config.yaml
vocab_size: 15675
norm_eps: 1e-05
rope_base: 10000.0
lr_head: 0.00925
grad_clip: 0.5
decay_fraction: 0.792
MLP neurons of a small language model. Each row is named by its layer, matrix (gate and up: input weights) and neuron, and shows model dimensions 64-159. Each number is 128 + 24 x the weight over its row's rms, rounded and kept within 0 to 255. A neuron's up and down rows have the sign that makes its largest values positive.
After each neuron's rows, "fires in" lists the words (lower case) most often at its 100 highest values on Wikipedia text that the model never trained on.

L4.gate141 [ 89 135 114 133 103 108 111 193 136 119 115  83 114 116 143 131 147 114 134 157 140 102 121 136 124 132 188 166 179  95 127 121  95 113 137 118 131 142 139 172 122 122 118 145 148  97  98 116 124 151 113 122 152 147 125 121 197 164 154 122 112 161 110  99 132 145 105 133 166 157 126 182 159 113 122 124 102 156 121 107 144 160 115 158 133 156 170 127 101 155 106 139 137 139 136 126]
L4.up141 [ 62 105 133 140 148 113 127 147 154 146 122 119 120 125 153 153 199 137 148 152 171 111 135 120 101  92 188 161 151 108 144  80 126 132 123 128 114 135 138 154 146 125 106 133 112 143  94 154  94 134 139 137 117 130  89 107 180 155 126 139  92  89 132  65 123 140 105 128 169 141 138 177 125 120 131 171 137 154 133 124 162 123 107 117 129 119 137 125 127 148 115 144 115 147 134 114]
fires in: "they", "we", "weichel", "you", "police"

L2.gate1171 [ 82 136 105 155 141 124 113 142 150 125 148 127 107 133 109 124 149 101 146 136 131 114 134 154 115 121 149 137 103 134 137 138 147 176 122 149 112 143 156 129 147 135 114 124 133 145 101 136 134 165 105 150 114 126 134 153 140 128 110 111 118 139 144 136 139 101 107 145 182  92 119 112 154 105  85  92 168 173  83  92 197 161 151 118 146 129 120 148 159 105 178 122  99  89 113  65]
L2.up1171 [106 128 201  95 128 117 140  99 121 138 165 108 105 164 106 160 156  92 111 140 163 143 133 130 119 129  68 181 106  83 131 116 124 125 174 117 116 130  70 151 116 155 112 154 115 153 166 110 108 120 139 139 111 117 103  78 139  90 165 134 128 166 131 161 137 197 122 163 104 119 172 135 134 170 110 139 181 146  89 129 118 108 137 104  97 157 125 114 141 120 139 163 165 167 122 114]
fires in: "him", "her"

L2.gate1168 [162 106 133  94  90 110 149 130 113 112  99 114 117 135 154 136 112 115 131 154 107 153  84 137 130 154 142 156 116 135 130 125 123  72  93 138 143 148 119 133 114  93 171 110 121 148 109 166 124 150 128  87  89 138 153 134 197 114 114 105 105 157  98 143 119 120  90 140  97 168 135 118 135 132  85 124 131 133 105 128 123 124 133 137 153 107 147 133  95 139 169 131 110 176 129 120]
L2.up1168 [177  93 123  89 132 116 176 125 137 134 101 127 142 108 161 125 139  95 128  97 121 142  88 139 111 149 180 111 131 149 139 107 147  88 122 104 161 153 128 123 117 117 167 108 128 174  82 106 117 140 156  73 159 142 144 145 132 141 119  91 107 143 125 109 106 112  73 117 138 145 203 147 101  97 131 155 104 141 113 108 114 120 125 139 156 127 148 161 136 100  88 115 135 134 124 105]
fires in: "would", "could", "did", "will", "does", "may"

L8.gate542 [153 109 139 111 100 153 121 113  98 139 150 162 112 134 106 162 166  95 144 117 116 165 108 110  93 142 103 110 182 146  99 132  42 105 117  96  90 144 125 165 133 140 175 139 162 131 117 121 119 120 180 108 123 139 146 133 121 124 123 121 131 136 141 122 106 124 123 143  73 154 135 160 110 108 124  61 137 155 114 139 119 144 130 125 114 143 101 154 117 129 133 161  95 129 106 120]
L8.up542 [109 107 108 100 111 107 130 129 132 138 100 152 148 113  88 129 124 109 133 143 157 128 100 166  96 121 118 126 152 173 134 130 136 130 131 108 105 145 110 143 173 150 124 100  91 133 113 111 109 134 141 123 145 109 125 124 152 128  86 142  84 115 147 107 129 141 140 175 106 137 168 158 121 130  98  98  92 123 130 129 108 113 130 128 174 132 127  97 163 131 118 163 131 113 145  99]
fires in: "would", "will", "to", "ll", "should"

L4.gate1075 [ 91 119 112 136 132  97 142 151 104 121  90 132 141 114  87 131 177 110 142  82 142 123 137 134 140 130 126  95  95 149 138 134 146 103 138 116 133 127 170 131 135 159  94 136 165 103 126 121 145 148 124 108 150 136 106 129 124 128 113 107 126 119 123 118 117 143  96 135 137 110 127 141 113 190 140 129 155 108 112 153 127 111 144 122 134 167 122 124 125 139 126 128 142 149 130 130]
L4.up1075 [103 111 154 122 177 131 128 133 114 131  76 117 140 107 122 135 143 124 122 118 107 118 145 127  73 123  62 136 158 145 109 136 103 133 122 148 108 126 133 107 130 131  89 141 113 132 107 103 114 171 114 158 118 152 147 189 149 119 101 149  99 121 105 134 104 130  96 142 140  93 118 118 145 130 128 130  88 125 106 156 165 145  95  91 134 113 159  99 127 110 134 113 110 118 143 118]
fires in: "more", "most", "less", "very"

L8.gate880 [128  69 149 118  93 148 104 121 134  69 117 152 133 127 120 130 163  97 126  95 154 137 110 131 139 117 153  88 173 106 108  94 134 118 104 165 174  77 129 140 117 106 124 127 105 147 114 111 136 143 153 138 147 144 104 150 133  98 100 116 124 149 109 153 137 149 144 118 127  95 155  96 162  88 122  64 187 150 133 149 113 126 165 112 116 162 147 120 144 124 108 155 124 147  91 130]
L8.up880 [129  96 106 140 147 104 136 165 155 126 116 174 109 101  97 171 150 107 126  96 127 143 135 196 122 142 115 122 119 104 123 114 122 142 105 136 107 107 159 127 143  74 139 127 123 117 157 139 130 151 133  93 118 135 125 151  98 132 124 103  93 130 164  96 121 127 128 110 148 142 147  98  98 135 154 173 160 144 142  99 104 143 147 158 143 145 141 119 109 128 174 164 130  98 154 119]
fires in: "until", "as", "when", "however", "but", "so"

L2.gate1331 [128 103 120 157 142 134 132 171 146 143 155 112 129 146 139  85 136 109 115 147 118 102 139 150 149 116 116  75 147 145 135 119 130 106 111 108 133 171 107 145 108 156 156 118 136 120 118 184 134 106 146  87 125 137 155 115 103 126  91  58 117 102 121 111 122 101 106  75 132 118 140 147 111  98 144 170 135 132 143 131 128 100 156 112 156  96 168 138 176 140 157 121 112 114 175 172]
L2.up1331 [136 142  98  99 118 154 132 170 146 110 127 152 109 133 150  72 112 126 102 111 154 106 126 106 110 133 170 136 107  83 158  93 123 188 146 133 153 102  96 101 124 111 118 154 111 101 138 150 177 121 125  90 122 132 112 150  96 127 116 137 123 113 121 122 147 104 132  97 107 141 158 133 153 118 162 112 122 100  92 124 123 131 129 130 104 103 155 118 148  95  91  93 152 155 107 127]
fires in: "name", "team", "round", "train", "party"

L2.gate1118 [131 110 143  93 115 106 110 166 166 134 165 158 118 136 112 138 132 123 167 137 172 128  89 136 144 142 151 175 150 164 131 195 135  90 105 129 127 137 106 144 138 131 118 112 130 152 142 120 112  84 145  84 186 130 128 113 178 154 134 128 126 137 114 148 107 134 126 142 113 138 172 129  86  95 133 156 114 113 127 130 134 120 123 128 111 145 117 147 130  94 131 128 108 167 167  67]
L2.up1118 [109 150  98 115 112  71 149 186 128 138 102 136 137 179 150 168 158 109 131 106 133 137 108 115 141 170 180 194 177 156 124 195 133 108  99 123 139 176 143 118 136 100 102  84 141 144 123 112 140 130 120 101 137 125 111  87 118 134 139 130 105 126 131 171 100 135 122 135 107 137 158 152  92 133  82 145 129  80 104 124 152 100 165 133 120 132 129 116 110 113 127 134 122 129 153 112]
fires in: "to", "would", "from"

L8.gate1253 [143 125 125 104 102  82 124 117 116 138 143 127 117 126 131 137 147 108 143  93 138 107  90 136 149 132 150 134 139 170 138 131 125  91 151 135 119 104  89 128 155 156 118 150 165 121 139  97 189 126 111 149 121 156 131 125 124 170 130 122 148  94 173 129  94 173 156 141 124 123 144 118  93 122  80 110 107 147 146 162 114 136 121 161 116 134 178  93 130 119 142 140 116 140 121 148]
L8.up1253 [174 124 129 100 116  95 140 102 109 149 134 178 130  93  92 154  92 163 120 101 124 107 119 131 129 121 135 108 134 169 142 135 110 103 128  92  88  69 150 140 144 144 140 155 158 111 147 104 142 131  95 131  86 129 142 165 126 142 153 143 111 140  99 141 116 113 133 123 113 112 168 143 133 121 103  85 125 144 137  98  88 159 116 177 119 135 181 104 143 124 136 145 143 148 129 180]
fires in: "i", "s", "wasn", "t", "not"

L7.gate901 [137 199 135 148 119 132 103 112 155 138 131 168 138 106 113 157 129  85 115 143 108 125 135 143 106 102 139 103 117 163 139 128 157 127 198 119 119 141 135 143 113 117 133 103 145 164 102 110 153 112 149 149 102 103 190 106 164 111 155 130 136 115 145 114 131 112 119 129 155 128 154 114  95 144 157 132 153 130 157  96 110  97 117 127 145 109  99 161 138 131 161 150 120 154 166 195]
L7.up901 [123 117  90 120 125 106 118 141 108 111 137 118 178 166 146 110 143 111 136 105 153 147 125  87 162 169 128 137 110 158 161  99 136 145  97 125  92 112 126 114 150 128 115 127  91 132 129  98 165  76 150 134 128 106 165 176 185 141 170  99 100 135 101 139 122 111 147 148 153 172 118 115 114 159 154 145 110 124 100 118 155 134 132 118 139 125 139 125  97  93 135 102 107 132 149 135]
fires in: "also", "then", "later", "now"

L2.gate485 [125 129 154 109 104 117 146 131 139  76 147 160 110  77  95 149 143 135  98 109 150 115 126 133 149 138 131  87 149 176  84 145  87 118 151 142 153 111 120 148 130 122 173 133 135 130 131 139 178 109 137 124 131 142 139 134  94 135 121 105 152 130 119 129 143 129 124 120 127 127 152 147 136  85 152  98 118 154 153 165 132 101 120 125 131 128  94 116 114 134  75 137 110 182 115 131]
L2.up485 [175 122 175 138 110 131  86 138 164 134 120 145 113  84 101 132 112  87 144  95 163 150 148 130 132 129 161  80 120 173  83 149  99 132 134  97 108 114 150 109 159 147 139 128 167 119 143 134 113 113 143 118 132 137 105 149 105 169 106 102 124  94  97  93 128 143 154  65 119 135 147 123  85 166 140  92 114 142 115 121 131 126  75  92 132  78 127 135 128 157 103 131 112 188  90 158]
fires in: "had", "has", "having", "get", "got", "have"

L4.gate145 [122 125 145  91  89  76 114 154 135 138 185 143 108 111  94 125 159 117 102 128 125 185  90 101 144 137 150 117 126 120  86 116 166 100 180 134 106 105 134 138 106  97 125 111 106 164 125 120 147 116 105 129 165 139 149 122 178 134 127 112 102 124 105 144  99 127 136 105 136 104 127 152  82 156  90  93 141 131 138 143 130 144 119 125 151 128 160 104 105 124 134  97 143 156 109 151]
L4.up145 [119 144  70 119  94 115 125 101 119 141 117 128 125 155 114 114 121 114 139 112  86  82 128 150 144 160 183 126  84 186 160 146 124 111 109 133 108 125 154 159 134 124 163 126 160 158 122 145 110 125 131 148 178 122 157 170 128 125  81 147 104  97 134 137 122 137 167 129 165 147  77  94 116 136  98 127 112  97 138 112 113 184 149 122 139 147 127 116 158 109 139 142  57 152 145 171]
fires in: "later", "eventually", "then", "soon", "immediately"

L4.gate518 [136 149 142 116 144 150 109 134 119 146  81  67 134 108 109 160 125  99 101 112 159 183 104 147 143 133 115 143 111 134  85 141 133 128 165 120 108 118 137 126 111 100 104  53 134 126 178 143  99 107 131 158 137 143 117 114 131 123 120  96 117 170 129 148 125 156 148 118 137 108 159 139 151 160 133 128 102  95 142  93 181 171 130 133 106 135 120 108 126 122 102 113 160 129 119 146]
L4.up518 [124 101 128 153 119 141 128  99  95 133  89  58 101 140 116 137 113 124 111 144 136 124 101 130  76 166 108  73 120 113 142 135 171 159 115 150 102 117 124 161 157  83  87  79  90 125 116 120  72 142  96 110 141 148 111 108 156 126 169 139 117 126 117 125  59 130 139 153 131 159 128  82 139 138 121 159 128 105 154 158 170 145 145 120 139 119 128 103 155  94 138  66 135 130  98 175]
fires in: "most", "more", "full", "less", "some"

L7.gate168 [151  90  94 166 109 130 118 108 115 143 118 142 114 122 158 154 140 148 201  65 126 113 146 136 123 100 127 105 119 122 131 123 129 147 139 111 124 111 142 126 135 113  97  96  92 133 103 160 116 160 122 139 126 153 186 122 156 140 120  92 139 162 109 167  74 121 140  99 133 165  83 149 101 107 118 138 130 159 145 141 141 155  76 134 147 108 109 148 145 131 135 136 109  86 106 103]
L7.up168 [124 124 137 164 114 115 111  99 144 128 160 126 136  96 108 134 119 134 142  96 147 148 159  94 126 114 121 109 157  91  82 151  76 124 147  77 130 123 154 120 162  60 156 130 120 128  92 168 105 142 126 110 116 126 135  90 132 157 111 124 132 126  95 151 139 141 138 117 143 160 114 185  82  93 130  64 167 135 119 126 146 116 133  80 145 124 134 153  94 134 117 127 140 152  57 121]
fires in: "has", "have", "had", "having", "get", "how"

L2.gate1071 [125 155 131 105 125 110 145 150 136  93  91 147 175 149 133 139 173  96 140 158  86 122 134 125 119 101 141 159 158 130 123 144  67 124 139 119  84 125 171 142 154 139 139 105 136 166 121 130 152 154 103 109 113 122 104  90 145 162 125 135  92 111 152 140 118 120 101 119 150 164 151 135 132 101 116 129 141 159 107  73 158 132  93 139  82 108 137 138 106  90 140 132 153 150 131 110]
L2.up1071 [110 199 116 142 127  98 139 113  88 144 149 134  90 153  97 151 128 128  88 127 107 118 146 141 109  98 116 117  87  99  69 136 133 119 128 141 113 140 127 128 143 120 140 114 117 120 140 128 140 124 125 158 134 150 136 148  55 102 125 126 107 165 148 147 108 171 134 124  66 119 173 131 169 139 100 133 110 123 155 145 138 135 170  90 120 138 148 114 144 147 107 171 141  92 114 114]
fires in: "him", "for", "isd", "davis"